Part of a small language model's weights: a variant of Muon for these matrices.
MLP neurons of a small language model. Each row is named by its layer, matrix (up: input weights) and neuron, and shows model dimensions 192-319. Each number is 128 + 32 x the weight over its row's rms, rounded and kept within 0 to 255.
After each neuron's rows, "fires on" lists the tokens most often at its 100 highest values on Wikipedia text that the model never trained on.

L6.up309 [150 165 146 138 157 113  82 116  84 133 126  98 145 119  83 135 124 155 103 136 109 107 138 117 158 103 138  98 172 145 156 127 107  98 122 138 141 138 105 110 128  50 114 177 127 134 162 138 144  97 138 134  94  88 115 125  86 116 222 108 115  74  86 134 120 152  77  49 168  94 158 102 152 109  79 132 145 144  88 166 148 141 160 178 211  86 183  92 119 145 172 119 148 104 109 163 141 135 160 143 142  83 122 150 137 149 169 126  99  67  81 187 115 150 165 146 151 110 114  73 153 129 126 167 170 136 147 196]
fires on: " an", " |", " its", " An", " in", ","

L3.up312 [175 132  41 175  91  97 162 109 164 139  88 108  82 108 164 161 106 110  73 113 138 169 158 105 162 173  87 108 137 164 106 131 118 137 121 125  89  94 172 157  73 117  84 168  73 126 105 101 174 100 163 142  75 159 172 149 106 103 119 101 154 122 180  89 147 107 161 121 126 139 127 139 141 191 110 135 115 112  55 152  95 153 144 154 111 147 156 118 130 109 173 133  90  88 134  92  86 114  96  59 107 111 154 119 137 138 138 135 160 127 140 129 153 101 135 164 143 112 125 146 154  78 161 146 122 110 150  95]
fires on: ".", " of", ":"

L2.up95 [101 157 130 197 107 108 180 137 113 140 162  76  88 170 155 106 124 106 118 115 107 103 163 189  48  89 166  91 166  96 156 130 137  70 102 187 142  94 157 104 150  89 125 166 145 111 139 139 126 154 175 102 118 166 137  97 143 196 123 137 117 115 175 182 103  45 121 135 133 133  99 124 122 160 126 106 129  87  95 139 126  79 159 141 179 160 105 152 178  98 123 114 133 130  82 172  96 136 147 103  93 179 104 168  73 165 101 122  97  91 168 110 158  99 124 116 158 162 144 164 116 108 104 115 109 112 102  63]
fires on: " of", "in", "ing", "ion", "al", "ination"

L3.up1104 [139 174 167  87 115 149 113 124 117 172 117 101 133 107 108 147 146 145 126 110 123  71 167 143 129 183 117 105 190 139  44 111  94  77 115 111 130 149  80 117  81 138 173 178 177 138 149 126 164 181 161 117 140 107 125 122 122 126 141  88 141 147 124 148 131 147 119 112 185  60  33 107 113 165 105 114 118 184 100 163 114 146 162 142 114 145 188 119 148 152 153 128 166  92 119  90 177  78  82 168 146 119 109 135 102 139 105 122 106  75 113 102  91 133 128 114 120 157 127 102 173 111 147  95 164  99 152 115]
fires on: "od", " of", "Ind", "History", " known"

L2.up290 [159  87 158 131  87 137  66  96 153 102 147 158  96  94 142  89 167 105 101  86 136 107 152  86 139  80 145 180  89 105 159  90 148 189 138 130  97 127 159  61 121 138 142 150 114 125  57 145  76 159 154 137 116 143 103 124 135 136 104 134 101 125 150 116 148 160 163  86 172  45 106 102  87 135  82 154 135 168 163 219 145 191 100  67 118 151  91 120 128 129  61 144 114 154 117 149 116 167 180 182 112 121 107 200  93 174 123 141  98 169 166 135  91 148 186 111 108  87 111 119 121 168 106 172 208 131 155 126]
fires on: "\n", "\n ", ";"

L3.up636 [100 188 121 111 128  44 104 125 113 138 109 112 108 126  73 155  74  72 111  90 181 145 146 125 175 133  83 134 130 114 102 187  96 107 110 164 132 126 141 124 128 131 101 173  72 118  94 129 203 114 185 143 135 205 105 128 143 136 119 109 150 145 138 138 107 129 174 158 121 144 141 175 145 148 131  85 129 166 118  95  87 135 157 159  76 100 180 101 128 147 156 105  84  99 119  70 134 142  90 120 108 118 150 117 158 165 100 125 143 112 209 172 157 179 113 158  46 116 139 101 120 110 117 143  55 136 189 126]
fires on: ".", "A", "Ar", " as", " cor"

L6.up697 [132  91 117 100  92  84 139 149 120  99 127 151 163 113 139 131 136 138 151 164 130 116  98  94 154 166 120 119  54 145 110 184 190 108 176 146  68 117  63 152 138 114 154 144 112 176  82 148 131 191  90 163 148 175 108 135  61 172 101 119  71 175  69 124 162 131 108 149 155 119 133 143 183 118 105 147 155 131 178  78 134  99 104 116 119 124 178 206 146 161  97  93 146 130 101 118  82 140  73 125 119 136 123 124  55 126 122 168 163 123  96  79 155 120 184 144 166  99 150  86 148  87 153  85 135 112  68 116]
fires on: " de", " of", "-", " |", "on"

L3.up1190 [106 106 160 105 104 199 140 122 129 156 126 173 110 152 125  89 151 107 122  76 105 146 200 155 113  97 115 105 143 188 203 152 129 130 132 137 132 126 104 165  70 112 136 142 144 120 143 199 140 121 164  93 169 132 138 132 145 163 177 105 146 128 182 162 127 105  79 195 112 116 137 120 106 138 129 129 179 152  73 154 119 106  87 152 192 157 108 102 129 103  19  56 109  94 135 147 104 109 119 129 159 142  68 102  91 138 108 158 131 144 147 118 104 179 155 106  51 115 136 165  63 105 137 141  75 167 167  93]
fires on: "s", "ing", " of", "al", "er", " |"

L2.up92 [ 93 153 115 151 177 138 201  92  76 105 182  89 175 100  35 140 136 138 113 141 122 132 151 172 172 150  99  90 149 122 118 123  83 155  98 153 174 124 116 152 105 101 120 101 102 195 130  75 112 197 163 101  84 156 137 181 139  88 167 119 132 157  76 129 104 174 113  96 188 123 126 177 102 158  86 121 148  81  95  80 100 110 156 145 121 151 118 173 129 114 106  98 152 113  89 185 146 103 164 141  71 143 134 121 117 118 131 100 158  82  94 148  78 172 115 129 157 115 108 119 158 101  99 175 162  94  68 126]
fires on: " |", "ig", " cat", " with", "eg", " an"

L2.up55 [177 139 130 156 145 142 133  91 197 132 142 173 140  92 121 147 143 137 142 124 170 161 131 161 162 128  33 120  95 149 140 131 127 106 153 173 151  68 117 103 131 144 131 151 178 113 195  97 156 163 110  88 107 129 168 137  91 100 132  97 152 124 184 134  83 157 177 103 155  80 135 153 164 153  25 124 125 149 122  95 192  65 149 153 105 183 187  75 127  92 186 143 154 161 124 167 139 120 121 134 126 106 163 129 134 114 132 175  83 159 140 145 142 153 133 121 141 124  98 131 161  73 100  94 117 138 128 109]
fires on: "on", " —", " of", "ong", " well", " Zealand"

L3.up378 [122 116 112 171 116 144 105 133 103 127 106 148 129 141 102 146 147 144 110 107 152 139 138  82 109 180  85  91 121 173 110 126 132 159 115 110 147 107 129  97  96 158 103 180  90 130 113  70 102 100 127 155 151  90 164 148  84 146 133 109 150 144 220  90 151 106 124 149  85  77  98  57 137 175  58 148 100 132  45 115 131 129  91  81 101 156 166 116  91 132 170 138 174 145  79  88  81 139 106 134  99  66 128 145 162  89 117 115 137 114 187 118 130 112 174 170 146 124 123 209 155  88 109 114 132  61 109  84]
fires on: "."

L2.up443 [117 107 102 172 128 136 152 197 147  64 156 100 119 157 197 116 114 195 150 116  95 121 160  95 107 192 205 192 169 146 147 122 163 106 117  79 114 135 179 124  95 112 148 131 151 122 141 134 122 147 130 152 175  92 130 122 177 149 151 105 157 116 155 124 160 114  77 169 111 107 100 131  96  70 126 161 117 114  50  97 121  82 155  54 179  62 122 151 181 124  82 127 133  97 164  75 137 156 135 109 127 150 152 133 151 175 107 112 134 130 123  97 137  77 106 114 128 120  83 107 110 180 115 137 128 117 146 136]
fires on: "'s", ",", "’"

L3.up910 [ 66 134 124 115 110  80 158 129 145  95 137 156 142 175  97 100  90 204 129 142 113  89 125 104 150 111 153 104 118 170  94  89 108 130 139 108  92 105 114 188  93  96 148 140 162 148 119 180 111 150 115 161 116  64 192 142 126 164  97 112 132 133 161 126 116 177 106 115 168  87  78 133 171 153 126 150 139 183 179 105 168 158 151 122 145 168 134  92 124 154 114 127 148  67 122 146 123 127 137  98 128 142 137  70  62 142 132  86 213 116  92 132 191 119 195 111 128 166 181 149 148 130 132 142 121 141 124 148]
fires on: "-", " of", " not", " “", "ly"

L3.up68 [113 103 124 114 125 137 123  88 171  96 115 151  95 177  68 109 114 122 122 107 107  72  88  30 194 131 145 122 178 137 177 148 161  60  98 160 202 111 177 129 144 157 140 120 122 121  92 134 141 155 126 180 179 106  40 161 115 184 146 133 170  87 114 136 176 153 128 140 126 150 129 177 186 156 155 149 145 131 118 158  84 165 122 107 104 136 116 125 114 186 122 125 139  95  76 126 133  97 127  81 107  90  85  97 166 133 100 144 151 121 170  97 126 186 154  96 134  43 152 126 131 106 152 135  96 118 175  38]
fires on: "\n", "===", "History", "==", " began", " History"

L6.up649 [128  76 203 110 111 102 139 132 136  98 171 174 156 126 148 162  80 116 106 110 116 104  88  80 133 144 189 172 119  99  92 142 178 115 163 139 181 125 125  91 111 157 135  86  94 161 103 121 155 134 125 170 119 118 143 173 153 111 155 145 166 131 151  67 145 134 106 198  96  79 188 101  87  80 104 105  83 151  84 147 169  84 133 162 191 198 166 129 133 138 146 106  60 117 113  90 122 135 107  49 118 142 176 109 127 131 179 104 136 131  89 104  53 115 151 161 148 101 137 194 112  80 146 128 111 149 113 156]
fires on: " the", " on", " them", "os", " is"

L3.up481 [142  81 165  80 162 100 133 125 127 115  98 138 121  71 117 131 174  87  89 120 142 119 131 121  91  86 125 113 102 130 142  85 154 130  95 130 129 138 154  30 126 145 201 106 139 125 117 174 114 101  76 157 121 142 115 173 135 142 176  70 144  59 177  81  63 125 103  97 183  85 117 155 130 111 132 191 108 124 105 167  89 160 109  78 162 175  96 143 115 127  93 139 125 151  73 152 140 110 186 164 146 112 144  95 149 181  89 131 123 138 127 125 150 108 135 167 120 106 111 120 133 134 166 157 182 133 138 117]
fires on: ",", "\n", ";", " Affairs", "ism", ")"

L2.up217 [162 108 122 145 145 131  97 135  98 174 117 137 140 117 147 117 149 195 137 161 145 106 168  89 113  81 114 102 158 166 157 125 180  82 134 101 121 210 156 102  88 127 153  83 120  83 114 158 192 128 161 145 102 100 190  99 122 115 102 134 149 127 133 114 155 108 106 145 145 172  92 136 123  98 171 164 112 102 159 199 166 121 126  90 125  93 173 166  74 108  80 117  97 123 124 114 151 101  94  17 146 115 132  87  99 138 134 138 140 159 129  52  73 119  68 147 136 114 123  81  99 158 140 127 109  75 140 180]
fires on: ",", " also", " consists", "Note", " Although", " Most"

L2.up745 [ 96 100 101 102 156 116 151 106 117 164 135 105  55 122 123 184 129 156 112 172 131 148 124  97 170 147 113 144 136 177 171 145 157 113  87 103 150 142 124 189 156  60 153 146 173 193 184 156 112 161 125 178 106 118 145 120  95 112  95  90 148 154 127 110 110 131 139 116 158 135 162 106 142  91 112  87 138 126  70 129  86 119 179  93  59 139 122 119 138 124 124 144 137  55  98 125 156 155 154 157 148 145 131  68 175 152 138 105 145 125 136  97 105 160 141 135 153  87 118 117  74 116 134 107  59 140 122  46]
fires on: " |", " season", "==", "Cast", "===", " as"

L3.up274 [123  78 124 204 171 146  90 146 136 128 176 123 145 112 137  67 124 109 152 113 110  68 133 131 115 142  86  77 177 119 162  67 137 183 134 145 135 158 127  96 143 156 198  85 155 157  93 127  84 162 116 110 148  88 133 165 157 121 124 121 124 117 102 181 148 143  96 156 104 138  92 141 161 124 117 158 130  95  97 184 166 141 150 102 143 137 155  87 150 119 207 184 166 116 119 160 158 143 137  82 140 161 116 110 152  87  76 131  98 134 118 108 124 133 165 117 146 126 173 126 109 179  66  93 106  81  80 100]
fires on: "al", " |", "m", ")"

L3.up1204 [190 113 162 136 141 113 131 130 109 126 128 119  99 151  93 194 134 121 152 120 100 150 121 108 127 121 149 197 163 178 165 106 143 109 104 146 180  74 130 137 125 113 171 111   9 132 158 108 150 123  82 168  65  87  83 129  99 105  98  54 106  75 104  87 148 135  97 181 173 162 144 133 144 176 128 104 105 140 132 109 113 103 122 150  99 137 104 101 131 141 117 133 152 141  98 189 132 132 116 155 163 127 172 103 120 127 156 116 139 115 114 165 140  92 158 142  67 146 141 138 137 174 138 135 124 108 122  95]
fires on: "-", "–"

L3.up723 [ 51 130  88 183 108  69 161 113 124  99 122 117 171 133 188 144 112 210 173 136 118 141 131 169 128 131 141 168 107 142 127 122 137 143 129 107 126 152 128 157 128  80 102 111 144 163  92 113 137 118 100 113 178  95 134 165 139 140 113 118 152  90 182 146 151 120  75 115 151 135 159 125 157  89 130 154  70 128  83 128 122 189 124 126 167 105 120 150 164 135 160  95 146 131 122 121  99 134 129 118  85 156 145 119  85 170 120  98  66 155 115 141 165  66 162  96 145 182 173 159 129 113 164  69 159 122 140 167]
fires on: " of", "'s", "ph", "h", "s"

L3.up684 [201  58 145 147 156 115 128 105 165 134 107 149 104 108 125 114 100 166 138 142 104 138 140 175 146 169  97 147 148 122 114  54 137  58  99 151 131 127 160 127 157 139 120 106  78 103 143 101  96 154  62 158 144 101  69 182 103 131 111 135 103 121 146 148 151 163 126 112 163 181 167 141 119 120 120  90 101 187 109 108 145 109  60 127 211 166 143 124 145 118  53 150  95 117 116 183 185 105  66  95 107 134 190 170 144 135 159 105 114 146 100 106 136 116 152 187  85 144 113 167 109 113 166 104 136 119  98  92]
fires on: "-", " w"